config.yaml
num_hidden_layers: 15
hidden_size: 256
num_attention_heads: 4
num_key_value_heads: 1
head_dim: 64
intermediate_size: 1024
vocab_size: 8192
hidden_act: "squared_relu"
norm: "rmsnorm"
norm_place: "pre"
norm_eps: 1e-06
positions: "rope"
rope_theta: 10000.0
rope_fraction: 1.0
qk_norm: true
attn_scale: 0.18
bias: "none"
tie_word_embeddings: false
parallel_block: false
extras: ["capped logits"]
init: "uniform"
init_std_qkv: 0.0449
init_std_o: 0.0
init_std_up: 0.0449
init_std_down: 0.0
optimizer: "muon"
learning_rate: 0.0113
beta1: 0.9
weight_decay: 0.019
lr_head: 0.00585
max_grad_norm: 1.0
warmup_steps: 0
schedule: "wsd"
decay_fraction: 0.861
decay_shape: "linear"
final_lr_fraction: 0.0
batch_tokens: 32768
max_seq_len: 128
doc_mask: false
train_tokens: 194700000
max_steps: 5942
dataset: "wikipedia_en"
MLP neurons of a small language model. Each row is named by its layer, matrix (down: output weights) and neuron, and shows model dimensions 64-159. Each number is 128 + 32 x the weight over its row's rms, rounded and kept within 0 to 255.
Before each neuron's rows, "raises" lists the tokens whose logits its output raises most directly, leaving later layers aside.

raises: "mi", "ure", "ty", "erie", "una"
L9.down454 [130 140  52 107  63 158 145 127 183 122 152  62 132  63  91  75  87 158 110 144 115 180 108 131 179 166 117  85 116 109 154 157 113 170 136 124 140  77 111 115  92  82 119 196  35 104 117 166 156 106  98 159 111 149 181 143 109 189  81 110 124 150 101 107  93  65 124  68 176 126 148 169 138 157 119 131  88  83 165  82 178  87 146 124 206 146 108 124 136 137 142  68 158 124 151 116]

raises: "lies", "ity", "ities", "ologist", "ology"
L6.down819 [ 96 121 172 108 148  86 166 163 171  82  87  97 127 129 119 137 137 102 115 147 139 132  83 151 148  57 132  93 141 145 141 105  93 141 180 103 194  97 154 135  68 117 109 158 149 217 114 165 128  86 149 143 137 154 117 125 140 134 186  84 139 137 126 133 111 117 183 128 160 124 159 167 101 113  88 134 126 114 167 165  77 202 151 103 152 126 107  39 106  93 140 127 105 123 166 142]

raises: "ty", "ly", "ure", "ties", "ur"
L2.down421 [124 142  78 153 147 124 169 126 156 129 140 101 105  96 118  80 132 154 151 112 116 109 162 166 163 153 117 159 161 133 132 191  82 151 196 171 181  97 103  92 106 111 110 142 113  79 122 161 102 102 103 135  79 122 168 128 163 143  91 134 102 173 114 116 166 119 154 107 181 133 170 179 137 142 129  95 185 102 120 141 132 107 140 146 119 108 116 151 155 111  60  92 155  87 190 118]

raises: " well", "key", " others", "ty", " does"
L9.down917 [114  93 136 171 161 159 148 184 170 149 164  72 117  89  90 142  97 103 220 214 102 148 122 153  94 178 113 158 154  93 148  85 131 180  74  49 177 107 115 123  83 136 143 126 100 149 127 152 181 108 127 149 157 147 144 116 118  87 116 120 109 154 107 153 133 172 149 124 140 153 148 124 164 175 124 128 159  89 189 111  78 145 133 141  66 123 169  98 114 152 114 139 157 150 113 149]

raises: "t", "ts", "cy", "tal", "ious"
L4.down329 [ 82 158 108 114 128 217 140 132 133 133 124 196 107 116 124 152 106 122  92  60 154 106 117 142 138 160 124 120 134 133 131 173 104  79 107 162 124 130 154  96 106 189 154 108  92  98 146 149 116 164 144 135 149 137 131  93 132 113  87 152 133 151 141 150 167 127 181 145 127 153 136 190 187  89 118 189 115  94 167 140 148  75 138 150 130 142 136 168 120 145  96 131 158 109 209 138]

raises: "ire", "cr", "ries", "re", "ies"
L8.down708 [159 174 166  97 153 125 160 145  68 168 155 149 119 150 104 127 152  98 144 181 127 140 157 113 144  92  98 133 140  83 144 188 131 141  74  99 106 140 111 184 123 117 171  97 115  63 194 167 145  67 114 125 121 141 123  91 176 145 153 110 129 145 126 134 123  96 103 145 169 157 111 121 129  89 146 190 142 140 184 123 100 171 149 113 131 122 143 174 157 124 124 154 147 109 157 185]

raises: "n", "ness", "non", "na", "cent"
L12.down168 [168  98 127 111 189 149 124  87 100 113 114 140 119 155 109 133 110 114 111 191 138 159 124 134 136  86 103 130  80 163  96 131 156  97 169 171 187 152 181 111 108 138 107 208  77 136 168 129 180 127 108 143 116 145 157 160  93 156 126 156 126 147 148 175 152 117 150 147 100  84 106 185  50  98 133 132 133 206 146 156  46 136 135 104 152 137 174  20 179 105 147  97 127  99 142 137]

raises: ")", "),", " born", ").", ");"
L10.down956 [147 152 117 147 108 132  71  89  91 163 136 193 105 112 125 128 127 149 134 147 145 142 137 113  97 103  91 129 100 126 115 100 104 151  52 153 147 173 128 121 133 143 105  84 115 124  96 162 154  89 133 105 159  87 159  94 141 128 168 110 182  87  94 125 122 134 208 109  62 191 125 154  93 110 150 150 133  85 127 137 105 144 185 168  96 162 181  73 118 111 181  82 165 109 162 159]

raises: "t", "ts", "aceae", "rang", "tin"
L9.down402 [ 51 156 112 119 134 129 174  75 136 163  88 159 106 144  94  69 101 102  90 119  85 148  99 153  90 165 154 162 163 144 138  65 185 141 106 112 128  36 117 138 192  88 161 130 112  90  89  85 100  97 144 165 109 124 126  77 123  92  68  76 139 164 148 155 113 109 193 142 137 157  89 150 111  89  56 181 120  85 162 155  95 107 178 177 113 148 148 108 124 157 137 124 120 145 154 146]

raises: "e", "er", "erie", "t", "th"
L10.down483 [166 145  88  59 111 151 114 122 146  59 123 165 129 149 172 136 140 166 161 171 173 100 104 126 129 108 128 151 114 131 186  86  78 161 175  97 129  74 144 142 108 111 130 122  83 106 130  77 102 145 152 164  84 126 170 127 113  78 105  91 142 130 201 115  83  89  44 109 128 141 171 170  86  86  98 141 123 160 156 109 140 100 138  81  94 159  72 166  91 182  81 123 144 153 142 100]

raises: " after", " following", " there", " before", " next"
L12.down627 [153 151 145 177 110 111  90 144 164 103  78 176  98 163 120 187  84  70 145 141  82  86 154 102  96 101 126 154 141 174 163 121  62 116 125  81 134 106 120 152 105  95  84 120  97 130 173 145 131 172 143  77 188 176 134  92  96 146 110 155  89 115 142 101 112 141  87  48 165 125 170 128  67 124  75 123 126  80 142 131 149 106  91  96 130 131 122 152 159 152  68 106  56  94 173 141]

raises: "ian", "ia", "io", "ius", "rd"
L8.down281 [127  98 157 124  41 173 100 102 189 208 138 129 129  79 169  84 176  56 126 113 124 153 122 116 164 120 104 130 129 124 139 118  87 147 148 143 119  81 186 180 112  86 113 121 145 146 106  87 112 103 137 157 133 123 142 179 143 106 142 114 164 172 183 132 124  95 153 128 169 122 153 246 165  93 123  79  94 136 146  83 178 113 152  68 140  97 162 154 156 151 163 139 186  69 112  97]

raises: "en", "ens", "ase", "cia", " forest"
L12.down706 [212 109 141 109 161 106  97  60 131 154 120  84 186 110 152 193  73  94 164  91 128 163 135 130 152 119 145 112  52 114 171 105 126 142  60 122  95 138 197 141 167  57 113 155 110 160 128  81 126 155 133 145 134 159 129 139  94 131 143 109 184 140 128 184 107 188 138 180 105  91 194 113  80 152 140 137 121  68 118 132  86 147 142 119 163 109 106 103 181 111 169 174  61 127 147 119]

raises: "ity", "ification", "ified", "ologist", "ut"
L10.down954 [141 190  87  97 193  68 108 154 121 132 105 126 107 121  84 119 150 100 135 160 131 109  79  96 141 109 103 160 186  34 166 156 144 148 150 162 126 149  91 114  73 169 138 143 161 165  94 131 142  64 177 158  79  61  88 156 103 140 100  82 102 167 106 115 154 159  94  56 129  99 109 106 152 113 125 150 107  75 168 187 149  58 171  89 154  98  91  91  50  70  91  94  67 111 124 134]

raises: " well", " part", " was", " does", " is"
L12.down196 [157  85  80 159 103  87  75 141  96 131 174  93 131  49 152  88 142  56 182 175 121 133 140 126 128 135 104 157 146 130 141 150 124 127 114  44 139  74 171  89  62 159 119  99  91 167 110 141 130 138 140 167  99 108 120 137 103 120 132 152  93 159 130 139 145 121 122 113 156 120 131  66 125 217 164 148 130 111 105 130 158 153  69  92 151 116 124 102 110 156 131  80  92 129 125 113]

raises: "istic", "ist", "ists", "assi", "ever"
L9.down215 [173 199 150  85  74 127 137 158 167 127 135 122 173 103 164 112  96  95  80 101  88 157 186 140 138 105 166 116 178 107  99 143  99 127 184 180 141 105 126 106 129  94 124 151  85 146 169 154 121 168  51 142 160 127 115 148 182 143 150  71  99  83 139 160 174 114 164 101 150  93 138 143  88 148 128 174  83 138  97 126 163  81  96 145 130 109 143 165 111  42 125  94 124 185 125 142]

raises: "me", "med", "a", "ming", "r"
L9.down305 [ 84  77 106 180 119  92 130 109 187 126 132 191 124 117  97 157  72 152 130 122  89 130 118  87 165 193 169 127 124 159 149 152 101  88  81 117 150 137  81  73 123 139 118 140  85 128  68 167  70 173 146 149 114 165  86 110  62 164 112 139 109  99 197 174  82 160 145  71  87 168 113 125 127 173 102  91 139  79 125 144 103 119  86 148 110  64 120 175  93 132 125 148 124 138 140  70]

raises: "ial", "ious", "arian", "istic", "ies"
L10.down303 [ 78 127 114 108 148  85 144 152 125 133 147 160  92 127  75 124 150 112 118 181  73 197 165 154 125 113  89 119 152 126  70  93  85  73 149 110 138  98  71  81 139 117 110 130 142 172  32  98  60 111 154 111 122 125 149 147  95 129  99 174 110 120 102 147 130  61  59 167  92 127 107 124 184 147 177 123 150 131 105 138 110 148 119 160 195 155  95 141 136 133 179  82 149 123 142 136]

raises: "aries", "ography", "ary", "book", "ster"
L10.down900 [171 154 101 180 165 160 156 124 121 102 132 185 147  73 112 112 124  96 148 167  85 125 190 142  45 149 170 135 177 151 148 136 139 123 133 154 146 157 138 125  99 170 116 109  99 107 113 162 222 150 171  94 133 150 134  96 129 115 117  80  79 128 139 146 168 144 102 138 121 174 134 163 121 136 189 129 135  62 140  80  65  86 155 185 123 153 146 108 100 111 189 161 176 111 159 147]

raises: "ming", "coming", "th", "rup", "t"
L9.down737 [130 144  65 171 125 153 188  86 151  54 120 133 170  93 165 111 121 130 144 123 116 137 131 100 147 138 168 195 142 146 185 129 122 135 133 135 121  95  87 105 172  50  97 183  83 151 134 157 167 130 129  84 111 130 139 108 148  96 127 103 189 111 162 125 123 104 136 130 151 134 116 238 107 138 107 162 161 124 173 152 129 124 132 151  55 168 114 218 153 140 162 143 136  93 106 118]

raises: "ia", "ía", "ium", "ies", " Empire"
L9.down665 [ 97 144 120 114 114  95 171 144  92 110 171 170 107 129 152 112 129 140 139 104 111  77 165 103  92 151 105 154 118 122 122 111 163 102 104 135 135 147 162 194 145  81 104 120 101  93  76 153 116  75 145 110 161 137 157 194 123 105 194  90  86 150 115 194 148  91 160 120 153 164 118 126 135 174  84 170 122 171 180  64 145 147 164 113 152  93 171 133 131 113 150 145 167  92 121 164]

raises: " (", ")", "),", ").", "\")"
L12.down523 [ 64 154  72 137 128 109 102  84 121 134  77 172 181 178 106 173 135 138 156 161 115 113 169 179  94 104 164 112 241 165 117 107  76 158 180 125 166 162 113 130 194 176 130 120 144  78 137 113 141 112 130 185 129 125 120 110 178 124 130 146 133 154 168  88 104 137 194 120 154 143 113 156 176 206  69 172 109 126  93 110 121 170 147 111 175 121 198 140 125  93 172 118 171 103 149 117]

raises: "rk", "rian", "rd", "oo", "ular"
L9.down967 [110 170 154 145 157 153 176 147 115 109 186 162 128 124 130 150 107 121 131 126 142 145 108 108  69  79 144  72 115  95 127  96 140 118  93 121  89 137 146  94 122  96 173 159 138 199 143  93 193  71  95 128  68 171 129  88  63 118 193 160 122  85 128 126 141 109 155 147 122 181 120  72  82 111  94 129  91  87  92 159 109 108 145 132 192 121  84 124 135 156  77 129 109 131 136  41]

raises: "ines", "immer", "ine", "ino", "ér"
L8.down350 [162 158 185 128 121  90 167 118  99 124 144 141 110 114 123 125 109 104 111 151  86 156 113 164 125  41 152 137  99 170 109 100 151 108  78 135 118 193 140 168 206 140 153 144 133  52  54 122 122  88 202 160 130 167 112  84 101 165 123 101 141 182 144 170 119 105 124 174 122 161 157 126 133  77 146 139  78  83 139 187 138  70 118  95 182  78 152 134 131 148 104 145 108 142 114 158]

raises: "'", "’", "der", " itself", "na"
L12.down369 [158 169 120 127 138 139 112 107  44 108 162 124 133 137 108 118 206 114 159 159 134 145 117 113 149 147 109 142 130 167 160 107 210 128 160 158 148 142 128 136 165 131 168 140  82 146 133 164 136 115 116 154 122 112 124 125 130  46 132 146  93 144 122 171 177 100  86  81  93 164 143  87 154 138  81 139 140  96  98 140  91  98 141 131 106 127 128 114 167 140 145 113 128 172 154 136]

raises: "te", "round", "se", "place", "tier"
L10.down102 [132 146 109  85 173 145 142  96 119 108 145 142 154 121 125 109 187  94 128 130 144 174 134 116 185 140 124 130 133 137  21 163 127 114 140 114 115  95 128 189 162 126 150 127 117 121 146 153 121 145 176  85 143 133  76 172  55 150 149 126 123  82 177 168 118 161 155 104  97 103 105  91  92 124 149 125 150 176  87 133 154 187 133 149 166 115  99 145 121  95 156 114 174  66 139  98]

raises: "ance", "ure", "ment", "y", "cle"
L12.down533 [136 125 141  92  69  52 110  85 142  77 120 102 110 152 145 179 134 164 165 171 176 112 101 123 106 121 108 131 150 135 143 139 141  89 113 153  75 125 119 181 127 135 219  74 153 164 146 144 155 205 176 118 176 184 124 152 124 144 128 118 113 167 120 115  57 105 117  91 138 114 122 165 119 140 199 116 122 129 114 181 162 100 117  80 148 175 105 130 144 112 137  67 153 103 139 135]

raises: "ological", "ologist", "ology", "other", "lit"
L12.down424 [118 192 152 106 139 129 168 108 137 131  87 142  48  89 123 128  94 107 193 152 142 143  46 149  97  87 107  96 154 110 114 122 131  52 134 110 162 130 146  82 122 119 172  80 142 131 143 149 128 102 166  76 149  94 131 125 137  98 187  79 133 181 131 130 127 185 147 152  75  80 131 158 120 156 167 115 140 110 129 168 137  99 156 109 117  98 142  76 153 163 157 130 151 108 129 172]

raises: " song", " album", " best", " vocals", "ive"
L12.down714 [ 86  62 190  96 122 161 179 170 160  93 146 112 146 142 123 196 139 150 142 140 170 151 131 190 162 114 154 143 112  80 141 113 189 130 103  90 108 161  99 173  95  85 137  94 115 128 110 122 148 126 151 133 115 136 109 120  91 168  50 155 109 101 135 149  72 124 123 202  76 162 168 129 120 138 113 124 155 194 140 170 206  87 133 126 186 129  83 155 162  91 118 125 174 145 139 185]

raises: "cies", "rian", "pil", "nning", "rd"
L6.down9 [147 124 148 183 164 133 157  87  81  64 187 136 147  86 120 156  87 158  97 134 112  89 140 127  96 123 120  70 128  83 117 126  61 137 158 107 116  91  89 141 180 106 169  81 145 166  93 184 147 142 142 169 119  87 104  80  82 129 125 121 204 103 154 120 161  80 118 188 120 104  85 157 192 110 168 132 121 155 153 114 165  96 163 112 202 130 124 149 177 162 101 133 170  88 108 115]

raises: "tern", "tory", "ister", "die", "ular"
L12.down464 [120 140 100 110 136 138 103 166 159 130 155 118 200  67 161 101 137 119  52  59  93 145 153 157 151 141 161 129 179  97 187 190 130 105 158 127 146 156 176  92 151 121 160 112 105 133  96 135  93 146 138 150 115 105 138 106 121 114 100 126  55 113  92 128 177 110 175 120 138 204  79 118  92  67 113 178 153 129 116 164 123 119  94  98 160 129 147 152 138 128 100 165 120 155 181 139]

raises: "ian", "ia", "all", "ally", "ello"
L9.down209 [ 86 104  86  76 122 146 135  98 137 111 202 104 118 104 113 101 157  60 126 130 102 125 110 102 152  91 162 181 121  77 149 139  96 133 152  94 106 108 136 127 131 113  75  87 180  87 100 152 101  61 177 174 149 106 159 127 116  85  95 114 161 142 107 107 158  25 202 124 167 125 168 143 167 120  83 127 119 147 131  23 105  70 162 148 120 159 117 121 114 159 154 110 123 106  96 115]

raises: "ries", "rio", "ible", "slav", "rie"
L6.down1018 [144 124 154 115  83 128  66 160 131 140 165  68  99 138  94 133  84 158 147 143 130 111 112 104 118 150 103  90  98 110 124 122 133 138 117  16  66 139 153  80 140 156 147  80 112 110 145 124 185  62 124  99 123 119 109 112 151 147 155 143 145  96 126 134 167 119  84  87 158 187 177  69 156 149 188 139 108 116  88  94 123 178 120 123 108  94 153 155 102  33  84 151  86 107  99 108]

raises: "ini", "ino", "in", "ines", "tory"
L12.down285 [147 154 101 130 159 117 186 150 147 101  75 117  68  79 148  83 138 131 102 122 105 181 118 148 122 123 150 180 185 114 120 114 156  41 161 132 175 142 104  73 140 129 135 137  98 168  80  90 135 160 116 124 204 176 175 110 111 151 180  43 166 125 121 123 113 159 100 126 195 172 162  91 140  48 189  62 123 112 114 158 144  40 101 159 105  85 119 105 150 134 100  77 145 134 113 165]

raises: "'", "’", "an", " can", " did"
L12.down923 [142 169 102  93 125 158  94 122 142 110 156 112  79 153 120 108 120 134 131 140 130  84 120 124 196 169 114 139 104 117 122 120 175 142 125 161 160 136 146 148  96 135 147  96 122 117 151 131 167 113 105 128 154 138  95 132  79 132 149 143 154 109 180  98 138 105 131 113 108 123 109 155 160 191  96 169  94  96 116 123 150  79 173  76 127 173 151  85 170 105 152 110 114 218 105 169]

raises: "ni", "omorph", "nu", "tur", "tel"
L10.down517 [104 170  84 158 120 166 100 140 103 155 118 168 150 155 134 175 143 139  98  95 112 113 159 139 149  75  99 154 150 136  60 110  68 106 165 151 127 100 104 160 100 165  84 124 143  90 102 160 169 176 113 157 146  94  80 135 164 174 201  80 182 135 144  96 139 160 114 116 150 101 126 181 112  70 126 160 198 107 104  78  80 128  85 113 100 132 122  94 193 169 140 101 168 121 163 122]

raises: "ious", "ien", "ical", "ius", "ia"
L8.down366 [129 121 145 119 116 120 135 165 126  68 121 149 152 121 153  93 121 115 122 171 100 132 108  94 135 112 183  89  64 127 134 171 135 140  96 194 187 105 110 169 130 136 134 139 120 125  66 131 150 120 120 178 181 144 124  98 108 177  99 174  94 179 145 132 153 182 179 164 141 110 155 131 147  82 134  92 110 107 153  96 170 149 129  93 169 104 128 152 110 181 150 137 170  78 101 132]

raises: " life", " days", "sław", " years", "feld"
L10.down288 [145  56 112 146 129 114 183 146 108 151 154 150 105  86 112 104  86 107 172 102  95  98 181 122 107 167 141 146 157 142 165 133 154 142  88 135 152 138 116 151 173 134 102 204 113 180 157  94 146 109  77 140 145 138 141 103 131 133 113 211 128 182  67  84 179  57 152 172 122 163 208 141 113 147 120 123 146 172 140  69  79 131  72 111 149  95 149 153 161 182 103  81  99 141 138 115]

raises: "ment", "ments", "ctor", "\")", "tric"
L4.down314 [ 95  97 145  74 124 190 124 141 144 154 167 171 157 197  94 100  98  36 123 146 191 130 114 132 151 128  57 113 130 168 102 140 136 112 132 117 128 138 134 115  81 124 149  77 129 117 118 157 138 119 134 140 155 134 125 148 143 158 189 125  97  94 117  96 147 113 166 117  40 103 150  70  80 112 182  92 162 133 181  87  77 156 141 134 111 168 114  57 145 142 162 150  81 153 136 172]

raises: "dra", "ever", "d", "able", "ability"
L5.down567 [119 113 134  86 141 145 165 103 137 123 110 136 133 139  73  97 129 134 135 116 162  62 172  58 107 114 125 125 162  79 112 148 122 103 171 179 119 160 100 169 126 120 125 174  82 114 110 126 130 144 124 146 109 185 121 125 135 109 141 162  80 131 146 177 191  44 110 115 141 131 146 107 145  66 108 136 109 108 189 100 115 149 137 174  91 150 123 111 180 141 125 110 170 127 134 113]

raises: "inomial", "ries", "ies", "ial", "ing"
L5.down894 [100 159 104  86 116  91 124 139 140 106 135 163 102 126  95 198 191 108 129 155 144 151 131 159 169  82 121  72 149  86 134 116 140 146 162 114  71 105 131 161 122 110 144 110 117 122 147 110 136 144 133 154 138 166 185 148 141 128 121 118  94 125  81 150  71  99  33  93 160 165 207 147 152 116 165 175 111  64  89 132 140 139 140 148 155 124 171 167 109 129 134 111 166 118 115 126]

raises: "ification", "ified", "ward", "cle", "ify"
L6.down826 [ 93 206 161 130  58 100 118 107 102 173 149 174 107 148 111  96 142 140  86 154  93 126 134 135 138 137 121 131 146 102 124 157 152  98  79 171 107  87 190  99 122 165  74 120 152 141  45 134 166 117 175 140 194 140  93 175 115 177  58 161 146 164 150 123 111 139 158 134 130 216 163  98 150 110 237 115 191 126 135 122 104 149 156 131  82 100 109 115 162 121 124 187 113 108 146 127]

raises: "our", "ed", "ept", "tive", "leg"
L5.down422 [102 148  87 133 191 140 160  85 106 101  85 142 122 113 152 158 154 165 111 137  85 141 135 129 136 137 170 114 170 102  76  56 139 108 177 107 153 127 163 142 148 179 128 174  98 176 125 105  74 138  99 119 154 171 131  80 169 101  99 133  60 151 133 102 123  81 105 148 129  63 159 144 197 143 131 109 136 140 163 129 149 136 134  80 128 115 142 137  80 148 138 139 102 133 158 141]

raises: "up", "ing", "mate", "ad", "ent"
L4.down571 [118  50  60 109 160  94 164 148 119  79 131 182 119 111 149 168 138  86 144 141 163 183 165 191 193 127  90 105 113 118 172  91 151 125 101 133 125 114  78 172  82 149 193  84 113 164 140  98  97  70 118 113 110 116 151 127 143 135 178 129  98 132 147 104  97 165 116 154 140  67 171 162 121 138  38  90 117 155  75 178 123  97  89 135  86 122 158 140  86  83  99 110  92 115 107 139]

raises: "ould", "ment", "sco", "ments", "eller"
L5.down27 [144 122 108 140 100 101 160  76 187 102 165 154 116 137 102 142  92  76 108 134 126 125 127  62 190 171 186 160  70 163 132  91 103 106 120  98 172 149 144 115 121 153 100  75 166 127 177 105 170 126 130 136 129 176 103 135 100 157 129 141  93  93 179  95 145 192 133 125 180 123 101 124  91 142  99  71 176 152  92  91 201 147  96  86 141 104 162  98 172 168 142  82 110 113 115 158]

raises: "ti", "pin", "op", "is", "ting"
L5.down641 [139 141 193 171 132  98 174 132 122 164  98 167 148 113  34 170 117 159 112  92  71  74 122 202 131 121 166 164 164  87 154 139 147 160 110 142 183 121 116 142  87 182 134  99 131 144 105 161  92 145  84 196  95 138 122 152 109 173 106  97 128  97 177 111 223 120 109 195 138 137 137 172 117  96 152 130 160  94  51 146 203  88  88  82 129 100 136 115 180 164 115 182 143 141 168 111]

raises: "able", "na", "ably", "less", "ability"
L5.down998 [129 126 111  91  94 144 152  99 132 140 147 160 139 136  78 104 155 133  98 148 164 136 127 119 146  96  77 133 162 132 167 111  65 166 124  82 138 198 129 111 171 207  96  95 110 119  85 114 188 134 113 131 122  73 165 182 169 107 148 159 122 130 143 170 136 100 109 126  49 106  81 161 139 104 141 131  94 102  82  60  64 135 193 141 102 133  96 122 171 117 151 111 190 166 156 135]

raises: "ase", "ring", "en", "ral", "ron"
L5.down153 [142 141 122 116  58 110  96  57 122 157  58 155 129 128 135 175  62 109  96 134 113 156  97 169 145  69 160 100  99  96 170 160  57  67 145 116 101 143 148 141 190 148 159 146 140 132 116 177 125 137 159 123 102 146 109  96 121 151 131 123 151 110 109 179 121 158 161 140 113  97 131  73 137 110 132 116  63 114  96 111 187 127 135 115 116 111 126 126 141 153 174  96 104 137 151 200]

raises: "ment", "ments", "e", "ple", "lic"
L9.down142 [139 156  31 129  67 154 115 151 114 132 106 134 106 123 159 181 137 157  95 185 203 155 122 113 118 147 111 157 118  94 147  72 117 103 111 134  81 151 180 119 108 188 180 136 111 147 176  81 183 106 135 172  62 136 132 164 121 146 105  77 117 118 196 103 143 166 122 143 155 165  95 136 146 147 140 136 127 111 177 100 155  98 145  92 122 121 143 100 121 145 175 116 119 139  97 155]

raises: ")", ");", ").", "8", ";"
L12.down53 [174 151 117 130 160 147 105 138  76 160 140 183 157  78  96  98 123 155 142  81 112 121 143 158 137  99  81  98 142 130 114  85 124 159 116 140 177 113 166 109 156 123 112 152 129 122  68 125 119  93 114 110 165 116  82 121 180 100 149  91 175  90 126 127 109 150 183  95  62 111 126 185 103 160 127 203 123 148 135 117 106 106 152 135 121 139 197  95 118 144 158 118 155 113 130 108]

raises: " include", " provide", " have", " create", " make"
L2.down1020 [169 159 138  90 168 176 110 105  92  72 131 118 144  62 117 157 168 117 168 108 142 136 130  93 157 129 159 125 139  92 100 158 171 130 138 141 151  45  95 109 124 103 141 184 128 154  96 164 121 120 131  48  80 142 206  95 142 124 136 114 136 123 127 157 132 107 155 164 196 148 115 151 175 147  92 101 129 100 135 134 102  95 107 126 141 152 167 123  85 113  83 109 105 141 143 145]

raises: " are", " were", " include", " have", " remain"
L9.down492 [103  98 113 176 167 158 108  87 110  57  75 131 127  92 189 132 168 147 116  72 147 138 116 150 132 106 116  75 116  90 134 170 141 111 172 167 147 110 109 144 147 117 170 100 112 124 117 113 177 128  94 110  99 142 170 155 143 110 130 123 173 139 159 119 174 167 129 138 149 121 134 138 131 199 150 167 115 143 134 121 106 148 155 148 153 175 111 119 122 138 178 113 169  91 156 131]

raises: "ary", "aries", "aria", "arian", "n"
L12.down267 [155 138 121 114 167 108  88 109 141 142 123 139 184 168 170 113 121 138 158 121 179 131 109 141 129 110 125 158  98  91 136 127 170  84 121 146 128 130 128 130 174 123 124 180  87 138 151 116 169 123 118 157 140 109 164  53 146 117  94 133 122 127 177 132 158 142 131 199 107 175 136  70 147 156 147 133 105 115  79  28 153 175 133 128 129 111  39 109 122 181 153 172  96 141 166 190]

raises: "ist", "ism", "ists", "ix", "istic"
L10.down93 [160 164 164 100 127  78 130 156 126 175  98 124 167 104  90  81 164 182  92 115 142 133 154 107 107 116 167 124 186 122 135 139 120 172 100  91 148 156 138  68  78  68  95 131 164  72 111  97  95 120 140 148 161  97 157  98 126 133 105 165 139 145 186 183 112 123 144 112 180 161  81  86 108 138 140 151  85 127  54 135 109 142 142 141 143 119 133 128 129  91 133  27 119 187 191 139]

raises: "ary", "ification", "age", "ified", "des"
L4.down301 [135 146 143 115 195  81 108 108 104 161 113 157 133 143 119 159 123 131  95  97 107 102  72 127 133  91 112 157 135 173 140 106 163 105 124 132 128 106 150 152 149 125 103 126 170  67  58  97 109 135 159 120 163 107  70  70 148 119  72 176 167  96 173  85  69 164  79  94 117 134 210 127 131 171 177 143 127 122  71 112 188 117 158  99  81  84  93  91  79 124 148 145 127 150 142 119]

raises: "ia", "ía", "ial", "io", "ius"
L10.down278 [137 182 130 113  95 117 166 120 150 120  98 155 109 145 219 115 132  67  92 157 108 126 168 105 118 132 113 167 150  86 158 109 134  91 143  83 124 111 149 157 133 164  72 100 159 202  77 182  71 117 173 126 182 101 150 145 102 141 153 116  98  74  99 158 148  95  83 139 131 142 160 166 144  95  99 120  88 182  76  95 105 126 125 182 101 136 174 138 129 163 107 117  96  82 113 104]

raises: "ian", "ia", "sson", "ía", "ean"
L6.down518 [111 112  69 121 129 117  95 161 121 120 143 183 152 155 147  75 139 105  77 179  90 100 177  79  67 144 156 164 123  72 149  23 147 124 148  98 137 143 147 183 103 125  92 114 130 122  51 106 151 146 188 137 134 142 130 160  76 142 136 113  86 126 145 140 148 126 107 155 163 153  95 159 162  96  72 146  89 102 123 116 169 139 130  74 123 108 115  86 147 120 106 117 141  99 110 168]

raises: " most", " few", " first", " highest", " oldest"
L12.down699 [110 107 134 119 188 161 153 115  90 100 153 134  85  92 163  99 133  99 121 150 147 114  96 109 178 157 128 148 166 111 216 119 116  77 146 135 102 110  87 199 141 137 192 170 111 149 120 120  83 145 142 110 131 166  73 107 166 185 126 132  58 114 144 153 122 121 113 173 133 111 136 107 122 113 124 174 130 178 146 133 189 158 110 143  59 101 130 148 127  98 101  99 128 118 148  79]

raises: "ary", "aries", "ken", "ol", "nes"
L4.down989 [119  98 185 134 149 112  54 147 115 177 105 154 138  96 128 136 134  84 135 131 113 125 106 204 120 143 153 138 130 145 146 184 127 177 144 174 105 152 212  96 142 158 124 131 182 124  81 185 123 147 156 176 185 101  76  99 146 140 115 170 118 127 162 176 122 165  97 146  91 169 139 105 163 118 179  60  77 137 162 101  94 105 114 172 112 165 127 142 109 146 105 128 156 104 188 106]